Weights of a small transformer language model.
Training: a variant of Adam for these matrices, 10873 steps.
MLP neurons of a small language model. Each row is named by its layer, matrix (down: output weights) and neuron, and shows model dimensions 0-95. Each number is 500 + 50 x the weight over its row's rms, rounded and kept within 0 to 999. Numbers have three digits each. A neuron's up and down rows have the sign that makes its largest values positive.
A block is one neuron, or neurons of one layer that tend to fire together. Before each block is what it responds to, as a language model described it from the Wikipedia text at the highest values.

Responds to: Subject pronouns and relatives opening a new clause, just before its verb, often after a comma or period: he (after which), It, who, they.
L5.down213:446488467416500494453503500484503575405455564487522534530516480534509609483529499476485469425506436506473501565522539556544648525554455505524542476485426532520469454474491442503468519488576491581504549507412408355530496535491415486459480541497432542466445494519470509464461525551467527566
L5.down239:544525496552484437606517460540487529474442538546501483477485497418393523511522534564518504521495493453498485522503528517525508470408449480507510602536522456480475458531436520489453483449502545517547491557528782534498497489457554549502546459522493515537520435463461534468517500452613419493
L5.down274:531591562485522523555504574485479503522583508466567536488490483578564510413461525521535552469437500482601507570490549407545497615474482464500507427510440418447497393553510541479488503532538476544474461503515610482437393522532510481470552424451480550484594536370486576506363503510483457458
L5.down494:431468541544447543447573528455538541419551428538544533482525525517506524540505514483444392513502524657473527386537521491473520461467593508549555532532524456513495490518522520472447511499511489528576514549493335459600435506456483397531475531515507527498531451566498554490521455555462451494
L5.down591:442501535467414438510526491513449478519480512511521420524572513505477508567524517512521560480446571446497448461467536512497492407580513425484501483502557465520500490623510569573578516486527418526403530531476514468525425494453517601482515533565526442393555545543474487384469546570386548428
L5.down1340:448451564461501552511600520477489483586498518501554502517516535573509494492513505513497462527507495448464480497572526454495479482505627456574510515544403550522547402497436477444510450489539471423515509405464419462525537541472468470537453499486447467587578505453539452487536471522523420505
L5.down1448:503473524464445515518482534503428506464565561455461528471498517429508394495511540478543546562582484518523541531492509496527507524482499559483526571466432513517611450428479418519501442426520536474459534585519688521517485540583517438541494587549565548428514492496531509539471601535499498520
L5.down1529:499472471511568524522509494446507595511430492493496501501505407483492482523495528563650568550532435515594491453449426515509460489499509514467539524505561472458564504427454498587584427551413554451437530547472640484546528554597509462536426592529514525443565456509529428482517501457527541526

Responds to: Prepositions opening a new sentence or clause after a period, comma or "and", usually in time or framing phrases: By 1633, As of 2013, In turn.
L5.down14:503438473495409552519487472458487471610532592495558499568573576429479538514422549463487475510441470532509478517469507438631544500387526478497473562437483560530518509563516501586475526500538470507538518452454567554560502467461495456504501571512517503521433496488472532541584471422433469500
L5.down359:537506488455519522540602478451463479516437563436510505436499468391650579515472540500491505400552477463551573495514515522549477604536582561496525526485499419469501536495509475505503464644506510373439414504478361491465532415561563465501493524548495584554517553528493420390503493533468532438
L5.down456:544506510528546443480506567457544634538498550583423576513497462416601541508434528442486376518438506495361521506555474497456510451524460518461475501389506570481517549499409431485446560559520497546472472495566421542474521483537513497516522422501473546497464545455513489513474481512579573478
L5.down800:450447437614489453571587454493497509446495532559503473500415463456594527508457524375478467511571481507518522511453627424457491500528561537457507455456503520482515499582408541526476526486548518477543530533484417524408506493505576478550435512547506516438515547484508492432450516454508390448
L5.down812:474522515564504500525501563434541454593470507561469597477434513436461557521503532470484412446527443550438484423430469508505558553495441462463511501494470499484534492525468500420543497450535530575445517416462563567489532489485582585507501530521527610384459598468556532663442520444490543456
L5.down874:552515440420516445531577516429507481547521498496497447526469548478413505478483452482526538450559519595520551503530484481533489468542570593416483530519527536539566497512468588531499510480480481470526473468486455485526553476517499461408448565588450473468482412485452511506426424458474476386
L5.down1310:563466480487535409437629558516450512411519576494498514508543546487520500510470507450431503547533474524694426637438543455494562515496441537463430471581585527488507456566513542475441453543510523493449460551438629516478504482448475442458603400470486460441568408502475488566495486534514509542
L5.down1361:543497555585509484502487553449534502476523518422528486559513522467471486599425500551540569448502513452520405498539551500498537580563471534575469475452504465520449448517481448549466462491408511438424469541541586476450481544543476475486383423536496555451441549442534431456513568448520466555

Responds to: Nouns naming books or written/media works, often after a/the or mid-word, e.g. book, poems, series, inscription, interview, film.
L4.down357:442515538526541466472479522452551532424512481572533460491580497452567462480519509438452519474468539574523498568530493462496536463539533508468549489512474454386539575577462483517559588592416458422524451461508701513520586464481521488486435459498471530402504592489499536605510491533547556530
L4.down669:490575497475551531450556524494520523460584425533539510413545555497540495564602516443503497503430473499486534401532547466418494496557506501540441586474432515522546553428392550493541486495470473428485520485490595471583547522486546499499486407399553534529371489541528509511505489461483501560
L4.down923:422514520486498550583500522482477482594596492535566550489414475489577527503595475488515508495435461525477478452427497543433510432504485578479417541508489502456580500589439461525565492499475460445553557406487561532444470392338485558481537459423513553425462521507561489445405460480493462490
L4.down1018:384479545425523486458373541484502403575475503509542515384483453552472502507608538462540499429504408513574480549453542467454533497530467518498435584560482499407544514540585467497441453557457485480460526461474593519423567636473465493466504432455482462517530473477555491517457523467518484484

Responds to: Verbs is/are/was right after a subject or "There" in physical descriptions (leaves are, There is), plus colour -ish, "at", and mid-word pieces like e-at, b-rick.
L5.down207:501476515457435493474480577548457500596574525484506532351555491578458462493498523498491461470549429461513429571441500475441434421478632445538503515508497514570434611537469524563515571523509524577524522553459554501553586506498480527502505409511445536475508475450556468419515447498529514490
L5.down348:385410518522510516560504462514460575589575453541513519475472541512541452476438504517428507480452524604531508563492472524505555548521512575524525496555484476473495453415513487474473509511445481599546528428517554385464488474528418492506552546499529521470516438438460529646451454489487498428
L5.down499:429453526505469578528491437545431453501475602546519531452532520509508484360636549530487515453569431570433477451521519470582493449452561507500502560571562430525462519419493412511428459520605448489520410460574632396479504500550515472508495564503470409558510514514503509466505528521513490522
L5.down920:534469539540559513532529469494516426535518493519501438538457566476497470441506468492455387483474523557472551567421498426498518533601574535537487428531543456521516559493495496480399582531517520412532444572445443427427435600477564452539448523514495514530439513443478596624449466446495547486
L5.down1311:529610619418497543498434490527430507451489450567551454488463401548513431530462400577544544510465467451508506487575460420557515483458487418559420449513464575416463467459478461434432496543464582539439491588480536573588543513503492501385506451432574497407482531488515469502492513525537499524
L5.down1380:426509536533525539516472532505387518474557580581623564463508613519510536407412467517460459520459544536507457434491566475566488497467483483548309529543591491489478534506548485466511530478550505568458552470473541545546528484468552582549539551535462527551534533515521542372476501464555500521
L5.down1384:489551513519477505466585481446468420543425497464448425618593567476505466477455460426551565524441473530505513513501463541595641510565504497504565491513623533553452481488555528500529566609492522486515524460486658506538518535492506501518477424557528524456493474472431595468577470532511456442
L5.down1444:512501532500477514427474512538450485526505377579461410442568491504535529499463422502432546527477485489547431512451532521427497420479426440430473564477563418507481522526454536479510426577514519548459444463541436480387430477469503541603545492490476438476560508576478573417452568520523491436

Responds to: Mid-word fragments ending in the vowel a, mostly in foreign names and words, such as Sil-va, Mount S-ina-i, VG-l-ista, H-ama, Guer-cha-is.
L3.down644:439512486551487605463498426413533477421491464543520478453486497422570410552559428550560488502462498455496483384427515472564607548423525489470578456563535520509392455491540502515500524535533465469393501466472559498526576584435526448508501463454469562507451494485459458527495465587540465497
L3.down851:524521523551510509487441481477542567499555460515470534490470487611421533493481527601563516510508412439602448545553556464513514550498557427491536409577531471490469476530515564403475511602565491485507520425437634476545590530518524499518532558517464586554531436518466467511452414466501493553

Responds to: Second word piece inside foreign personal names and words after a short first piece, e.g. Me-z-eviris, Be-en-ey, Jó-ze-f; weaker on sports words like Championship, place.
L3.down591:495453472507510457521452501539569552543480516469413483407509558468551466510487573494572493444553414463522537473571514575489481555443483495500497400449457604578481406465523459558433445459500521511551597459512384459491510478466533493440537482512462477538498442515440487398454506479460432522
L3.down674:477528480559483466540544490490584418444575501479497438524506435392550526517469479469558500494398541420455416493545496434473425561522374576575422466499510490449454582622496498468474417518491620439420427472537583584452594487562556437448489607506519565580419473506500480565524576512490596452

Responds to: Mostly "of" right after "one" (one of the first, one of the most famous), plus quantity words such as many or several and the second piece of a split word (h-ire, kn-ew).
L3.down213:557497544464487538521459555418496398360458533518468565516467445437509476585503466547517475568568431419515516506571517404513498475490507563514532522558692499473498396427458541619445460546523601518604398592557777456553582445554450535485561544427420477515512409485492538550513528505512479481
L3.down730:571466460484492527549475455437420434558429485553462548551507448520612508475504421460505503591415472476572490501553536536492460500537467463468469494471514481516488499509468563511509566568478453538501414533439618593526486476402432481438537509450402500516599460430533630529443533519516513526

Responds to: Line-initial dash bullets starting infobox fields such as Running time, Post town, Summer (DST), plus mid-word pieces of proper names like Sa-ud-i, Nicar-ag-ua.
L3.down679:390462463504507442466578544520457496563608542462536405489446457486536498463486520461467472468577457441466462576518536553485467598441547540473520518478578543531587551541488470526519518502562420459576405442441602534494550464522487529542537561512532409601496505519440543503522488469527532459
L3.down1496:568580483488530493420429488514453449464556499448507476484504503503528489504522576528499558487575532500450492519472496438464553480571502496418478447562602490439499478505499547503531392518523504446454579494525672471514406505417509556456475470493545443441448484473433519520446567592533562541

Responds to: Final suffix pieces that complete abstract nouns split into word pieces, such as negoti-ations, withdraw-al, recover-y, accomplish-ment, usually followed by of or a comma.
L3.down296:455505503508536565469546540503500421692505533520518427411486534591557506489506486527582504507411598485485513462549498498556493461447486520511619488531512438502508424453520528515454462448471444532479439486533610507519486443544454505440491460526580406456457508517626464488526448426483495440
L3.down439:486473504444588509490469450496416396579548527462529404436492460534554509498554439533552533486459486437498553529600529553527458530469570503530495538488466405511542498525553491545527480571544486527519493433467497464587569444608520537461455422536436434583488444554515447441565446576480494476

Responds to: The word "of" right after a number or quantifier naming part of a group, as in two of, many of, one of.
L5.down84:429496484483531526479463507591527472557575503535525477389475517451571512484479558499445573543438442472492485507503588517441454605459487537511491547479496479449482529546437508499556479483511459450511442497461217437520576532510497479447548478434460489596511470460522531482486507479586494463
L5.down139:587476560498420547603473463466540495519453496470500549494474536525498442568541497506536509485480559462491489497534523571571543484489379472458548518422605519499515460472492434443452531461410595488473614506432571489487482522525544455540541457468432448409431548493406500477502497526416632527
L5.down520:556530540489571461440476467565443422465422601459496507483458558504603495456530499496502546494417522538487543526573576484528435510493449562410503525539444534454505617497559549442504450591524460490522338502433208510503473533485503565534499487514479487443439419421512505521449532492468463508
L5.down578:592498531443563435457479488378564399599471498502537584537473537441560522522493442382547458561508462443433619532470546507510539494532438490551561417622449568501523525535526498560536517539544490596530512513467477501489428510531449489409412476564493523535469510580413517513498468510439415469
L5.down687:495548475523483531542464553405533480557543486491486474439498478545491421498496492422481581532516533590535586503541563554489486454522498564440503467441498582508520501584552554503484482429531489524530568450458646545560470509537486515544516522549482571514439506523449499478513491520504514466
L5.down1283:511443444508440520474449486486480547560551459485546566403574531508429502538535539501433403497444586449527474438450523517500465558498528451521504496447451570486509522431509448512437495406574531546427503536509568440542491442451529551503435475513463595513403667490452489445535423423496534555
L5.down1362:552490459523501515546486518517612524632554465530551524437464501329495470496530445462525560479481447421470579465516615566433487481497475528557564512467510451488469533462425491452442517559474444537491554444434407479449597518525489532509473491527450472479394376473536562458443470460454465531
L5.down1404:550500546471432533488529412481542547574404563423467489520543601448526454582541516457436504496377529500422547496600479471522463559466492475506529495513524472513596497538523448572480538594436495608540498485414661473553520389443507486501526535544489550408505457493502558533476560511581549503

Responds to: Relative pronouns like which, who and that, usually after a comma, beginning a clause about a just-named noun; also some clause-boundary commas, colons and parentheses.
L4.down97:552480423530475502529534517491498480586530415432518374531598492501536516476465487485526484523384570633457512463424390523490422549464552432487563416482510525447466470509480573596480485557577553550558517538478721553474509544589445480451448479428466552584509498468513444485484451510516469494
L4.down348:482492437511549423511523461475545520498571533430418526587444424598508478500482529531486472494560480524505497511575425500501456451462532417436577547484488563521495552464496550518476541525470505508533572541448601531570518418482512557497444466515588518444533459428598533486516582478422466476
L4.down461:571505563568546536457470497550503464523472485479630470497566497501576496443515548389625527574534582485463418468483530462480515514507508420500532402597536420483513486554539410446469531471503626484400500493551637468473612492543505502473540473511443537551460492514489495483526509527520564522
L4.down943:518600467530656432519549593469583504565594473504521583435465442591613533514457524483513533478474443578470455458526558527399510515487554433510540541447539495429566461474474531504488544474566517523472532497470531469619523526597431425461479573498528512481473459577411521387516433578419505459

Responds to: Number fragments inside structured values in infoboxes, tables and dates, such as digits after a decimal point or colon (UTC+01:00, 6.0 sq mi), day numbers in birth dates; occasionally mid-name word pieces in tables.
L5.down543:545451521504523466541443493555512484539507541563549469538531475549531544429448425643464377502528505530390512496598511537530551498542578489430508553601446562591526522575460387520516439530454466528527516491514730466607596555432528504487454479434521486594442491485454507557474431459523493514
L5.down838:439453497550475493415442492463498581489423568459523542537416495603501503438549591530469374504490459564415581530446494574403506398545480509599514502514329583548448584470450500498508423511546497423530566468484434535523554410387441434496528528562533581470411531495459481474482511522436436505
L5.down956:551525476564503513513502544532418509546504475519507500409478437505474445481425569530382492484541610447512539527478415510528552517536404576549454504450521467540422531516312493411519527420511491524419441553440548547547450373391508464519495489546543520492573520556539592365489521537497455494
L5.down1006:496543521450422523494548487522442538487489365497504512484559387529616432452561560419526501455435500600481425630508450544491518486469536566531481507449409458487512479499457387490579511531424505455415469558442559503492503462490527415576482481454440507473500535579473467526576530444531470499
L5.down1075:524453435592479478575423491512546476457491458499566402545436501546491467439505499464514520506483522511512332517478497522424462532419562577516503463458540471494497518508537496489501618423503375506445548530413533479596547478428600458526416522524530560446479432479499553504466521462602481480
L5.down1181:465469425508452456526499476502494473520589559526483465536467553458488427464507456507569487567574453612463494497485554514399472579521501569454509550582523440536503519517471509470500527543577524504574511427529500517468565507439555461540495464449506466605538589514500460449448435476455433466
L5.down1211:509411518453479420462434488492464518472536473500524491475477582555550549433440508488454461566428546457483463470445529474468464485412521448510495557493494506544576493537425515504439477422461452494530529443534588509421411493549459533506478564589469468515516527533470457519478434471510541564
L5.down1307:458530452490583506499508431493549564512506496511561502503494457478502508493504559421456466477511478470507609591528456469529499500516598412536478482496504477480420534472516578503472531515544539505488523527413629495465477541518439510493525488626531584501535550413522508431535544440521552530

Responds to: The token "in" opening a phrase or word, as a preposition (in 1896, in which) or prefix (in-jection, in-hale); also of, on, as.
L4.down17:500525583490487518499506508548504600466560515414438475476457492464547506463445434550451468508539543467444481577508551540537493490506511530435479394551478470543533541513520388510417456454485536504428531482414603539462502540502474585490503499446500540440474477383513489521431482541473519435
L4.down594:569456525478546478446524536505441459525515484564470531561486522526477449583364517530496491485419543466519586481509464459461468513480607464507432473528421576509530431552480491454533512454432560492510575448440637506526530467461597559547454480505479454411472457427579400500461542604559434439
L4.down837:536581442524578426525479474467475534558503540508484564524452447486459500531486526570476482515560442482494465535468398516498465504472533492542508421530472471441505562560511572467508441376498597476504471480485611435485519478495582538537523469459519620469497516444514405530388445479401591530
L4.down1268:434530558639590476454577527570510546516545540500507506529467527462611544458459538520446473505467517561500543472617512479431504562565539537443525541500539542466523573590507386534491530434468539507425481577515524486534442520527556589447457545518509494493464429532517559481527518453474496437

Responds to: Final subword pieces that complete multi-token personal names, mostly first names, often Spanish or Italian, as in Ignac-io, Nicol-ás, Joaqu-ín; also place names and other proper nouns (Dou-ala, Montgom-ery).
L4.down8:531460616417428536526499525602479494587479424549500543444477513479561540535569454547467537428473552458559544451509514594486486615527532558510479544412520486497608523517487608440524510543516550553472583450497434551443487563573439508450574562430463532519586494574441458475519450467349423489
L4.down80:492501482432545413477520518463534425466482503440442490451523552446569526435587502577499450549474538405424496486524503549524529495462540542488468563573462533515486507518481492503589514566483583452439522502541483535478536519468546481479449487539424565541506453484462486506499507443544482553
L4.down1142:570516506508527478464500622486457488482514520551480510544563485574482546554566474458525499475528488521505468447515440501551498569458593515460475443642474525517548513556557503575510460516436498492389507380504717609444558499461508473583544525499449441559543513492520483546519600438471522560
L4.down1389:456472524389493555454484453447459523524518495639472446449527555513531496495544508502419372576395439504436501415501505536560581491531562563557402487548491508497499578541492472461418413500453496506457505518520486525398480428484527401522422547618522450483316473540455469570501434510475560515

Responds to: Word-piece fragments inside foreign proper names, mostly Arabic transliterations like Sharqiya, Shahnaz, Izza, Assad, plus occasional "my"/"My".
L5.down279:501491496487628482465514469491527503453504483516520485488428342483479510460461522486560495496494455475469507492487481410467493561539530449578535505528499554482528559493469491488502579526539477497490378483432628541471502541435470424471482533520570468488446540477563576485504457419642506441
L5.down439:531439538578507515511594428466425457512502450491487577464555484495516435497439462502544532570541569572509561426453506477572524528554463505437502466582472531445470456503359480561444506505504522513488443465463589461423462495473540517556537586457530457574487554464503510594554491459525583435
L5.down595:496478556472521479566541488465616498513543490492499549575466569554488481442396524537604491440496438386445537452465497492589430542492532512508575567479531454460511567453459475507415513515490447386456468485536473508516524494577478593541547521541497472423560579501514523475444507429523357444
L5.down667:546510569490465447508433525493554613542524458576495507494525447521506471476466378484538477461489455510430533528453602467576470547504601572491452475431470506500588549631439519499405535470511562471463646409554496507509475499497379473585534522518539455496533479512426455510443560542494509507
L5.down870:577423557426550526441483542466437426590487503564510592473494493498620500495454459468446451613530482466442498506589522447497449443497559430436456505453537457583518506391538472463510527474509542478467553491465471501490461433525411533464428484561449550533435484451489568491516449495517538458
L5.down875:574521482431492421433358483489554486504579518608460443562485520583548482417462500476451466473548477510433523519387560456499526478549490578501522507499479518474497469547540489528511469555562527476576452480576500502473454455484469481526420499530528447447544476502491471611447455497413459533
L5.down932:542407499524496551463511405473483589496536406512524416497477455443541491538473447482496526432469490446494522440502394566489515499533545505459461468466485421601518537466543455538455579475552425370496541433513542549550516482563518471536438430458501516421487503632480449532490494560533477477
L5.down1497:490551556506546495500529550536545508553515425579588525428518512400600390495502582609493425476519480472492468487526475460503582610549468528484397535504459464394479584498580554454399505511490474503458482529562488486516475508534476495434476508519507535565514421511503504499442500477457530551

Responds to: Fires on the finite verb right after a sentence's subject, mostly past-tense "was" or "had" in encyclopedic history or biography openings, e.g. "It was designed", "Miller was born", "Republicans had held".
L5.down13:562452489504553544513334491434525557517493430505519493554550506495461492529463540530462524519493451555489539550476446469505510549416493501465561510511551558494616549471447458553538529606494534535480471532494762500524538516470520412488452553483560489513462522505442499521442498603506478465
L5.down341:536406500515529451502505440577587478542520489416459497476495504572490490505487482455465500465510427593510483484489452419482440480424424558496542487525567456553494493552503431557496454517600509454507582565483536494529515493538406539479505471534498408483395450512542534517581541498451366482
L5.down380:485440506525526565514629510434491453498549545533553476629572474455607539539515537408478489539467493538424572507486459440537481521425491515548391482507511581572423539547436489449507573523460454599523420556467532494472475501478481467479487483530516478476504491535516534450487597478617504470
L5.down532:489563458552509551543531423517527516469494512570506525563489556538471478451470468493428519509456447536496511431525416524473476488531447546498573475454506495478424503473425412508595488575563514536538585477478599485564463479536480435533423605549522495465417514547535495579499558515514511565
L5.down784:548482441553529519461568561563454506475542516389461427525520591525531505435574426469518483577622488493455389492595528491484497574453461500490475526482476468522461439493402487547460536582466535440496491472526556494509600515489663519457466506470522484577503503539472545439448428474522460501
L5.down1098:455476512419564475591522491432498534403467464522457360541537518425480485517541484574423578467554470521423487496536482561536561453548452570523542638474548547479508514423530568465432527512501545394560435466523551481517538514404480420447414443482534592465426568483486497498513497538503537522
L5.down1296:458458478485512557513439454464510466390507563485481466602513566471504501504486478468449485504472516540589455476486439540514457506434482624496527549507515507511556471538524478526545591454442521497579539538513366461507548524469484447391384594523486547413410530517507475491407438528496545512
L5.down1485:500477622494510545483480521550466420536501524526509547551503533510529500565569528483437531518482513549481632490480479459501463496518583517514631395463547600529569480524487395477468500576438517543492527538414685558469472514502575497508566560443506519493478552458531549541497499506516432530

Responds to: Line-initial dashes that open key–value fields in infoboxes (Country:, Time zone:, • Water:), plus pipes between table-header column names.
L4.down109:519582445482544601525512421468536480549542542510536514427422519415529464556503444536552441447469426462453479437534497516503472459550525600524457530508410478548577486451450615495545443559557527414523433513503268501482523447511599527416532520453569555556440534461532511436488489541501458486
L4.down733:533605499514573474514490501491509475436534624473427572441437485416510427503479515571458477445453593516487474490509525486578495448588443458508573560473546526606506438458556423492497510485581581448607378529437642542455567445403547533557500482409525523572526499470587509498435461471505502416
L4.down754:481543506573544462530502485478493544587533491481444565525474523565480440578455519500594466558525500504552412428465468573495452543544555516538611536543569614453466519461474492493475407520532486448479433371476456572471442435486534515483495520528478469576505480335529518479477422532454455401
L4.down879:537604501528493478545443426535508541560444521455530571583448492525498499480451537542569537428419499553471521369529561576473441480499393489486520504461551565513519499509448518508553496489604537489513468503518764543437580513509479610509517603447510534510428494532486473449565510529550555511

Responds to: The word "of" right after a number or quantity word in partitive phrases, as in eight of the, two of his, one of them; weaker on scattered word pieces.
L4.down63:515526561497431491557544476528420456479522399442418557481536519447575450565567461477379580566428556442515599546569536464497462496470496511475483533525502492527497489433513535472478486558527502582486461573566525424537502446418524510486532506405435522469483459497439473470526525518466530525
L4.down91:440488494441346493503509584456476498508532438468461530547532555426490466525540561452570558531463498470494478545502422554480506403477456463513516595510528531520532629477457573512482483500563518540519498463542358439540529595498510496504523541508523530485535554419448511512485517502503468521
L4.down143:495545502383539467469497513533551509527597498449503549495478492447528514596498437552475442544550498552409653534517509438395496613547492451483511581591500545469461492414534492511493438513570499534389480595475533484549550450502472495442519574573516459452457409540469537470566544546529520547
L4.down1275:592401563468511530492523415470431475605433485557451592456461548484597495477520502465465534545435534575531453456666541551537462495426571475496516465507519445530525461468481513497475441589463502486520625492372422500490577585450457495515565527463462538452576525449513511561444541508436572501

Responds to: Final token of a head noun right after the, The or a possessive, opening a subject phrase before of/was/is, e.g. song, game, controversy.
L5.down143:560496473433558512569409477445528427581445490444466418490471533517545515476507446526539505503472354497578673479489429478505454475547501486479487581556405505403432514464409580482476549497480472446545410532455516425528478540622489472582538568546433514566498445371514482535480531479442510548
L5.down188:485522502456487462443485537529465499523478453480520339450473468584640472541465583515494520485490499562564463599555544495407529473540573513499512498561441515515433510409604478549485526573538529430460535484495576457510542477497440462561564584438545498487545531470427568452499496556469596470
L5.down318:513498440538425511471485524513514636482579548455562464575495450521516402538476508512525573453604516471531488466463539537462485545567397645543566445479468519557555446467513490458567529491478559516477513489509659549493468510541457551488433524618551516468407530555521510435462507444620554507
L5.down400:506471467547518498512447589440554608465511544433515519493457474415439499557565448477516418458547426460446487518522474482479525503430541412506432512454440441382516502531451480553605504459539515384520455536497602531543486480543480554474463475515570447472446473443561561490426524566471538525
L5.down911:484477511453400524497398509491522480490545488453574496410551439432608478478479507399556454462523478456600597518420491520505565473425547434508500537494429414494544520610595500491492529519498431527456522549479569486439492521474525457533507507497434466398396590535404430520439542477490490516
L5.down1246:470497486576486555574464611545487568617635545512612568540483528432550459498517464542554482501559476583428565494519587574461580516480510524471539558563475382483531482501562413543484516421557552592448458525494446487477417560489555570478518537572467564530476504541513442555490446506470456526
L5.down1346:544492456525475448498451537605463450524478451583465472531438506598462454413492512431538471493531487464513518534505578461520496419446516538456498492427542513548528622472424434531522525504549419502507574416477579501467498445535476525402523543565578465396423587495556549442558504542506539488
L5.down1382:529487534464598636492436499560563541609528491462484481427548512478534482494487486478496509475457514551418501481517545425393454485485549404440478514503401530449506437522529479480427519507510539491587463552456676414593470499454484445465484528495528487449561481440555508460516569563506481493

Responds to: The word or fragment "at", strongest at paragraph starts in biographies, like "At age 13" or "At the time"; also "studied at", "within", "toward".
L3.down489:471491520491531587519522518496485406480522472360461479479534546397479449469576568483427506478441597500502462514455469455501530475438588614524466553475466534406471545458435455575445422526536497508561538573471548534479509560488595513496458465453478465528409499484468434490520481506435438527
L3.down819:553468498549582442477416584567497478461487516529544496505491575501507471466506534540493454534567565573611562481466485450535505461528574619404508478556506470537489498519427465524492501509539555494567521408494703545522469403440435391512446508500470465517502476369450505507486460460465492485

Responds to: Descriptive adjectives of size, extent or degree, often after a/the, such as broad, wide, large, thick, full, strong; also scattered word-piece endings.
L3.down1045:494484472514559537460459487532443595536441610450490459601558566450468535508520539527492500522475509485552420450431513498543564443488440551467381408504517591430489486480424505522471559400538519486423420499544546492458488498470430471456567635517457464440494626572500585542472528516579562416
L3.down1243:513370484478570553403446431521532515549383538495522441506530538467471519517450508482536508543472510524497510458541546486557550437587423406467485469471441438523538500646465404426493556457516539559506481420497633504445441515469465489509530544524622428390466622466505544444523611473535491525

Responds to: Ordinary mid-sentence tokens in short descriptive Wikipedia stubs, mostly species articles (yellowish, It is found, species of tree), also places and buildings.
L4.down660:409547581496598588481611401572531535478460480544525468610605491405559485452453498448517473529559530515559525418487498450545501504615462507489422640556417484528446552474595467400436521509524494533550468530467378518427528496490449421552559455388516618424509557462468601526484533451455616525
L4.down1130:516557544489536467394515484506467483551447438455538459519491448513564497470486547478550523429528590520500543437577476490500430448491285482530503439545509517598471578465419591516472532522536556455486488500566342473553437485471460491472464543469545538434499488496541591498533524550495413519
L4.down1202:514417551502463505553471482493457452513576466482399454506516523507576607524526562497526501498457513497461503452516437525509558440457457564533521581518462463504492502475478517499548445520462441518567514542561663425514506497410491534450511512510464492529540598409569456476489398467473397524
L4.down1212:492635503562559528485518450577484435488527496497483487642488574530504464475477521491547416548403479532439531502431534532485495542512459426498445476544511545606483513568455523521414544473505497508531533581463585516508514453541489508493422575353458467494500440417482537527513560545548503552

Responds to: The first verb or auxiliary right after a long subject noun phrase, such as "Camel racing has", "bisexuality are", "her research is"; also an opening bracket or colon after a noun.
L4.down44:508483512580462433507469491497518537549523467516457446472448589536548469563524381494431571501418531490470514511518489537484537504472483532586496560490503527465530407548554504550560494410443517361477605502562687488514598429504516498486433478497489462382496509492521490471601483552538543466
L4.down727:486442526483535425479512557446580573488474480408542529519496538553537474576536512619478476385455554525478531498504555489463439456501523530534467547520529568435558492475445495429490449520534473528464412550533723528513570441432415489442494514560560530448466506412493413508554518531530466477
L4.down884:490462462513435426490457549550508528461669463435479484522511525494566574562539489608487529535554506521398576524514436433497498537532544496587490527535450545483487503470424490525435397515544536507364436522541542486489498555527480536489459425423476613491505498457464487553505471564550399453
L4.down1065:435544532499510495527544460474607543444507507541438500527528534478492447502407515471494434534416486434503515605426605490543561524477490465493481632529532533536365505554503525532570518559543518507535404526500545546525473575450545513559451462512562427509381476562416413502487526410478545514

Responds to: Short vowel-led fragments inside a word split into pieces, right after its first letter or two, as in h-am-let, be-am, se-am-less, gro-in.
L5.down43:528501502559528588478459447511448559461500587439598564513536452476548423446563467487492402540457484489445476530499381495515559444501516413482479526548537562470549481482525461583471442583482578483535526477511551419449524476433486486518534398490512532540401540502465426418505437468509585500
L5.down179:482454491408505452514528515415496400471423294533552523515565582464535490469432342500561464581487599509469521458542455437465416497503406532566532576465471491545437412495496474452476491473471459459444507447519466502505489487466443474567511443434542497413461566451479531525610490432508446491
L5.down526:518531516503543488530594560540505566505514455515570441532538452533394578485530483498401608445517510517370479542358432520479535588385497442572566406515522505504523529539525493571468515446529578561451592396457544503501489526530508461536514575435537458425525536525517437456487388436410418535
L5.down685:553606560354482560538470488472510504420462568557481546468489507553558503525511537405416564565555470483545501449532573542547502398551509487533555525478511585482491553494482479456611484450448433530486483487385703518502548382488483534561494553551467546563458507420471513432453532538556474512
L5.down719:526553500529450513512503458562498462465509516636478464633599448381491493558506567457416485435445571558523492511506478529496478397487539548599363534515533573521515554503601500495492443516429508531527537548565475450515556517475496489637445501521454516455523524548568468590430595538489531506
L5.down988:497533551492526589465528422483485465553438565528538450490500476547533463554441584514497535547421519407515469554528505432538487456504480503562543433539495575482543485497550464526496393535518471537418484585496630500445463474518488565520557504537431391424475489446461535432484493468627333477
L5.down1169:625478439442491428542544610482521530534460539470534538523615484525603544472522449515566604534460545523513619527510538577565450509464501412580438461555455525447456588531516490525583446371548531495507505477566541545472561511474502420583517562474548498417479432549502501468504480541435459537
L5.down1416:422466399513510537512546505468447566503462584468510483514509502535473492392551543468541414541529451462554489565489459517466482505517460492586622439600456468497483511513587465621517419536485445433578583468416503559523507447474481456525423461522520509437547473485549492485454476513573499489

Responds to: Short letter pieces in the middle of a word split into several tokens, in names and ordinary words, such as che-m-ist, Gu-im-arães, Osc-ar.
L4.down170:489489437561434538445529487540497486410502453472482491523471495537439532505424447521588538480495486531507470452488417490488503485513520506517409587497481512483484538481422583532486514499445493449515473474524266491504568440474494580477475652471488510528509504527443510459507496541462488505
L4.down622:417542503441363584519435566497464436501504503493464572490543481482495525538467528591487517479530529479493493554502495360543488561507441457465509488497442354576437507439508522467513529471514487528413528580450479508514589472437461540475534578523473540594415548566560466511580485508529473455
L4.down1097:487572505558549486402515476464520509523486533392476529506467580548513543497459504410453453469603499530470480578532453514603517518418479497490511585460493496500524507389442478554523535480465521607518544486539279551490498530532515456463542491514489531465532533502444518576425538607533503564
L4.down1263:544540538422444541469583562501463573395438492459530483420499555512517458607457582520470484489445490438461446544539507458408521575489498489544538479552491480443558528553436476571519486493471529476521523502562308498522537557461478469519435562439533515588505521481444472505447434496506495542